Weights of a small transformer language model: width 512, 925M tokens.
MLP neurons of a small language model. Each row is named by its layer, matrix (up: input weights; down: output weights) and neuron, and shows model dimensions 336-463. Each number is 128 + 32 x the weight over its row's rms, rounded and kept within 0 to 255.
After each neuron's rows, "raises" lists the tokens whose logits its output raises most directly, leaving later layers aside; "fires after" lists the tokens most often just before its 100 highest values on Wikipedia text that the model never trained on.

L6.up1414 [122 158  93 132 115 164 121 101 105  88 174 159 110 121 133 179 143 138 100 138 113 128 118 150  98 118 101 106 176 146 113 194 101 107 135 171 175 127 120 150 115 140 163 146 116 156  90 104 144 120 125 101 133 157  79 128 175 109 169 118 170  82 119 135 156 168 113 121 166 113 178 107 124 115 112  93  61 144 154 141 132 111 113 183 155  82 102 122 119 184 119 171  99 103  77  72 119 210 145 173 150  75 117 152  79 103 133  86  97 208 107 162  75 120 144  93 164  71 115 195 155 117 102 177 178 119 133 128]
L6.down1414 [173 117 103 189 159 147  89 132 112 103 204 138 145 112 131  69 155 103 159 129 133 100 109 134  55 114  80  80 152 115 170 230 164 125 117 157 138 136 170  91 146 142 129 180 164  88 162 174 177 143 144 108 105 134 132 110 145 163 114  58  65 151 131 124 113 149 147 146 147 119 110 145  72 109  90  98 175 176 225 113 182 176 131 158 184 139 126  95 207 167 148 158 110 138  71 138 162 138 140 134 161  93 127  34 127 123 162 110 148  97  69 107 144  84 101 111 114 132  38 153 111  91 120 153  83  57 106 168]
raises: " conclusion", " finish", "ese", " bottom", " northwest"
fires after: " in", " In", " to", "In"

L9.up1619 [154 118 105 141 125 150  71 135 159 149 153 168 119 111 124 149 146 191 118 143  98 120 188  69 164 191 196  88 160 111 158 137 129  77  98  69  87  73 126 146 101 112 145 104  75 125 157 149 130 152 144 111 133  99  97 104 108  90 153 151 102 110 160 130 141 106 133  81 121 131 151 163 119 124 131 131 127 167 142 114 136 131 114 123 112 143 138 114 160  65 115  92 162  99  83  99 117 154 147  89 164 115 165 103 209 110 177 135 126 153  92 164  80 111 130 116 193 186  45 101 111 135 140 124 138 136 127  76]
L9.down1619 [ 93  88 150  98 114 144 162 105 133 126 156 152 105 117 119 117 115 116 181 160 138  77 133 135  82 127  84 124 147 191 173  79  79 134 148  26  83 156 175 160  77  65 167 149 147 101 132 134 136 155  55  82 162 146 133  80 152 152 131 177 126 166 140 110 108 142 104 133 156 167  89 134 119  93 148 147 156  97 106 132 164 163 145 153 124 127 131 157  84  99 182 157 100 142 127 157 116  74 111 133 124 106 169 116 144 139 160 114 212 146 120 173  91 184  79  84 124 149 124 144  96  84 203  93 169 103 114 104]
raises: " ", "202", "201", "\"", "200"
fires after: ",", " in", " the", " In", "In", " December"

L9.up1063 [140 104 134 162 124 119 142  93 168 147 128 124 109 133 158 182  64 140 215  71 125 133 166 148 147 181 155 146 110  97 116  92 107 131 200 117 154 144 129 178 134 109 147 139 149  94 159  86 160 169 108  86 154 135  73  80 100 164 112 141 159 130 100 127 105 167 121 141 139 106 133 142 176 153 104 164 176  76 112 126  74 175 134 112  93 150 119  55  47 136  90 143 134 170 111 145 131 118 123 122 136  97 109 108 128  95 163  94 135 129  52 178 130  58  99 162 129 109 178 137 115  70 159 183 114 131 119 154]
L9.down1063 [141  99 168 183 128 157 122  96 100 209 114 154 137 135  63 176 119 123 169 168 159 168 176  89 140 106 148 122 119  80  67 100 137 109 175  87 130 106 172 103 109 147 169 114 102 131 154  85  82 135 150 119 141 129 168 143 141  93  78  64 188  92 156  87  90  85 130 137 134  73  96 118 148 148  82 153 173 147 121 132 149 150 158  82  91 123 126 118 120  99  78  99 132  93 122 116 150 117 158 103 125 130 127 136 124 104 150 115 133 132  58 103 136 164 143 139 132 130 180  82  75 149 131 152 132 172 134 140]
raises: " of", " Of", "'s", "ellar", " or"
fires after: " the", " The"

L9.up50 [111 142 149 131 137 185 138 128 197 184 145 136 134 110 111  91 100  80 171  85 133  58 114 174 192 112  41 182 109 121 175 102 170 158 153 151 105 114 120 135 120  99  87 161 129 130 114  52 134 104 127 120 113 171 110 120 108  56 172 161  80 108  88 138 144 195  96 159  80  99  73 167 138 158 173 137 136  67 125 172 138 150 161  90 168 127 101 191  82 112 118  92 169 102 145  94 171 110  54  88 157 191 101 149 166 152 103 106  98 107 141 128 131 158 105  92 133 139 182  98  73 101  89 138  98 172 202 127]
L9.down50 [144 123 167 165  75  98 163 157 134 144 115 130 128 128 180 159  83 136 120 127 114 134 102 101 137 103 130  39 142 116 119 153 158 102 165 175 163 176 127 127 175  67 161 127 103  92 110 172 147 185 115 140 119 111 103  78 106 139 118 118 109 194 115  70 109 178 147  86 137  78 125 125 150  95 164 140 166  85 120 116  89 137 197 159 129  86 128 109 100 170 162 157 183 128 142 129 120 130 148 131 141 139 165 122 127 109 200 118 140  91 112 124 109  64 179  90 105 168 154 158 164 146 108 141 125  99  99 102]
raises: " itself", " himself", " to", " most", " in"
fires after: ",", " and"

L9.up1590 [159 127 181  86 162 109  87 124 137 156 132 131  66 137 128 122 127 112 137  94  87 152 120 122 146 120  99  99 103 144 135 118 104 133 113 105 139 131 172 126 114 113 134  73 200  43  89 125 121 117 175 138 141 134 116  55  62 158 128 152 159 130  57 125 123  96 119 147 180 115 132 154 104 145 115  60  84 137 148 117 138 181  99  67  88 141 107 102  96 120  99 123 133 112 122  92 198 136 113 108  79 128  86  72 140 121 158 123  92  56 145 131 129 144 109 100 115 118 107 175  90 106 135 164 187 140 228 121]
L9.down1590 [135 107 173 185 133 145 115  77 112 116 197  43 161 142 151  96 128 115 158  63 161 129 117 151  84 124 140 131 145 115 126 138 121 136 121 102  95 168 181 111 111  87 107  61  85 142 151 166 121 134 106 153  76 137 111 126 126 142 139 137 100 141 122 112 101 121 126 193 113 146  81 132 215 122 106 138  75 117 167 149 134 122 144  86 115 136 158 166 127 137 150 178 107 155 123 145 103  76 142 143 194 168 125  97 125 100 163 140 114  98  81 100 131 181 146 101  75  99  86 153 170 178 143  85 100  91 153 100]
raises: ":", ".:", "):", " left", " code"
fires after: " ", " at", " on", ","

L9.up1570 [146 179 103  75 155  58 141  70  89 130 163 138 136  88 112 144 138 116 146  98  35 124 112 149  79 139 111  86 132 122 166  95 127 131  96 148 121 141  93  87  99  94 153  93 127 116  84  95 126  97 100 102 143 104 116 105 145 104 146 127  86 111  94 161  82 192 108 124 126 109 178 145 113 124 106 176 122  73  84 176  84 123 121  97 133 108 127 126 138  66 149 118  67 138  73 135 117 119 148 103  96  81 101 193 152 120 137  92 140 191 122 163 116 126  55 141 171 158 121 129 124 168  94 157  83  79 163 107]
L9.down1570 [ 81 119 141 158 119 108 146 162 141 136 144 124 159 131  94 118 105 125 119 112 112 112 126 113 216 151 111 113 107 157 114 124 143 166 115 153 129  54 166 126 171  69 185  97 142 111 118 132 139 190  94 110 136 123 114 127 157 160 142 150 154 131 155 127 131 163 111 143  88  95 125 125 126 119 143 166 111 171 131 186 147 133  96 146 129 230 138 131 173  99 147 132 173 122 177 137 137 153 156  72 107 164 187 145 129 103 105 124 179 150 182 130 211 124  31 109 127  82 119 155 153  67  88 189 160 130 141 168]
raises: "3", "1", "2", "7", "4"
fires after: " ", " ("

L9.up1886 [111 165 168  66 181 154 106 188  95 159 155 134  97 101 147 101 120 116 164 125  73 164 108 116 145 104 116 137  61 186 152 138 157 128 129 169  59  94 120 121 175  95  88 144 140 163 166 173 124 128  87 172 120  85 108 115 127 133 131  77 148 155  79  70 157 120 156 185 159 169 124 166 171 161 125  84  84 158 116  66 120 116 171 112 119 159 136 147 156 100 147 148  68 152 109  40 146 119 109 192 184 122 156 134  90 148 140 134 142 178 135 123 151 139  90 112 115 100 126 125 164 126 116 123 114  32 124 116]
L9.down1886 [122 180 139 111  96 169 139 140 129 107  87  99 218  99 151  92 114 120 175 177 151 111 123 136 134 128 138 160 178 116 114 158 113 160 111 106 142 100 161 184 109 153 125 100 140 111 107 140 128 124 146 164 171 133  96 105 172  97  55 162  97  72 102 144 141 120 139 111 203  89 137 160 124 118 182  95 151 140 150  86 118 140  80  98 121 142 159 120 116 114 112 145 103 141 138 112 166 113 125 166 169 115 106 154 210 132 122  68 186  84 101 169 120 144 161 140  95 136 136 106 135 121 184 162  84 125 145 113]
raises: "\n", " |", ";", ".\n", ";\n"
fires after: ",", " |", "|", " ", ".\n\n"

L9.up58 [128 152 150 154 123 173 157 112 124 103 210 139 118 169 144 138  79 146 136 106  58 122 138 148 138 109 164 156 174 124 138 132 136 136 106 144 147 176 126 135 126 126 120 131  82 110 118 142  91 166  90 127 126 106 141 139 136 153 107  92 151 139 144  91  54 101  99 176 128 166 174 123 147 115  81 117 152  75 160 170 130  85 155  63 113 130 119 130 106 100 137 127 101 157 149 190  97 112  92  76 160 150  51 108 125  91 128 134  94 194  77 127  98 130 113 155 107  79 111 133 202 189 223 136 116 107 121 174]
L9.down58 [ 95 135 164 128 116 171  90  89 182  74 133 141 153 167 114 128  88 139 138  96  87 194 121 186 150  78 161 134 128  97 130 100 159 103 125 133 144 133 148 134 117 104 124 139  87 120 138 130 136 135 131 116 217 107 113  85 178 192  80 117 119 122 117  85 102 145 103 115 184 134 148 160 112  96 104 101  92 100 103 144 118 127  88 109 123  95 171  83 128 136  63 144 102 132 130 114 132 102 106 152 149 114  49 113 114  52 169 158 128 130  96 121 146  93 172 162 120 102 107 169 162 124 149  55  89 100 171 143]
raises: ":", ".:", "):", ":\n", ":\n\n"
fires after: "200", "201", "199", "202", "198"

L9.up1629 [162 126  98 133 115 157 176 101 169 128  99 108 131 150 135  91 136 119 127 124 153 167 182 122  91 133 147 148 138 147 118  88 105 149 118 174 190 141 104 165 113  97 125 147 132 173 145 129 157 145 118  82 192  68 177 163 110 169  72 136 171 152  70 161  98 165  93 141 148 145 165 195 135  63 158 132  99 129 159  96  75 140 158 153 118 171 102  84 103 156  78 142  97 182 138 129 130 172 172 168 180 113 130 176 175 133 128 111 189 106  75 115 109  78 113 119 116 137 159 113  83 116 126 151 119 180 118 146]
L9.down1629 [131 110 101 183 155 143  95 133 154 173 167 142 136 141  87 123  32  64 140  93 128 138 129 139 134 182 169 143 116 109 122 127 114 107  94  87  83  95 169 140 125 142 151  74 134 179 147 126 128  90 128 152 132 103 162 116 154 143 135  98 143 115 118 145 123  88 153 163  74 113 106 100 131 109 100 153  94 116  71 130 189 127 129 113  95 124 149 166 117 147 137 136 142 100 129 145 121 186  78  95 138  81 133  66 175  81  58  87 155 126 129  88 192 243 119 139 149 115 154 113 142 114 193 143  62 125 126 167]
raises: " of", " Of", " occasions", "ares", "umb"
fires after: " the"

L9.up1945 [104  78 136 111 124 119 149 176 128 154 191 115  87 160  97 134 100 109  86  98  88 131 178  86  97 157 162  94 152 114 177  91  49  89  76 152 176 114  89 153 144 155  56 124 119 134 159 115 138 127 114 107 164  96  88 162 139  75 136 103 150  77  74  78  78 150 138 101  98 167 146  96 132 143 129 163 113 129 172 162 108 156 137 123 139 146 122  94 101  56 101 106  70 107 100 114 115  99 121 126 136 134  57 103  93 130  59 137  77 122 126 153 136  75 129 124 108 120  99 118 110  90 161 141 114 119 104  77]
L9.down1945 [147  95 104 114 130 102 126 133 142  98 116  82  81 150 119 125  84 129 102 138 118  86  90 130 194 121 104 137 122 101 124 144 151 134  97  65 106 153 172 177 120 100 142 136 120  97 153 142 125 146 145 158  90 112 191  96 196 126  51 107 132  86 106  89  99  81 194 119  96  95 100 185 101  92 194 118 161 153  82 191 149 142 115 144  93 150 111 134 128 136 108 137 117 135 148 142 120 148 135 123 181 165 177 128 119  61 109 150  68 150  73 121 149  87  80  78 128 179 143 103 150 119 130 164  93 138 118 174]
raises: "1", "2", "9", "0", "7"
fires after: " ", "–", " ("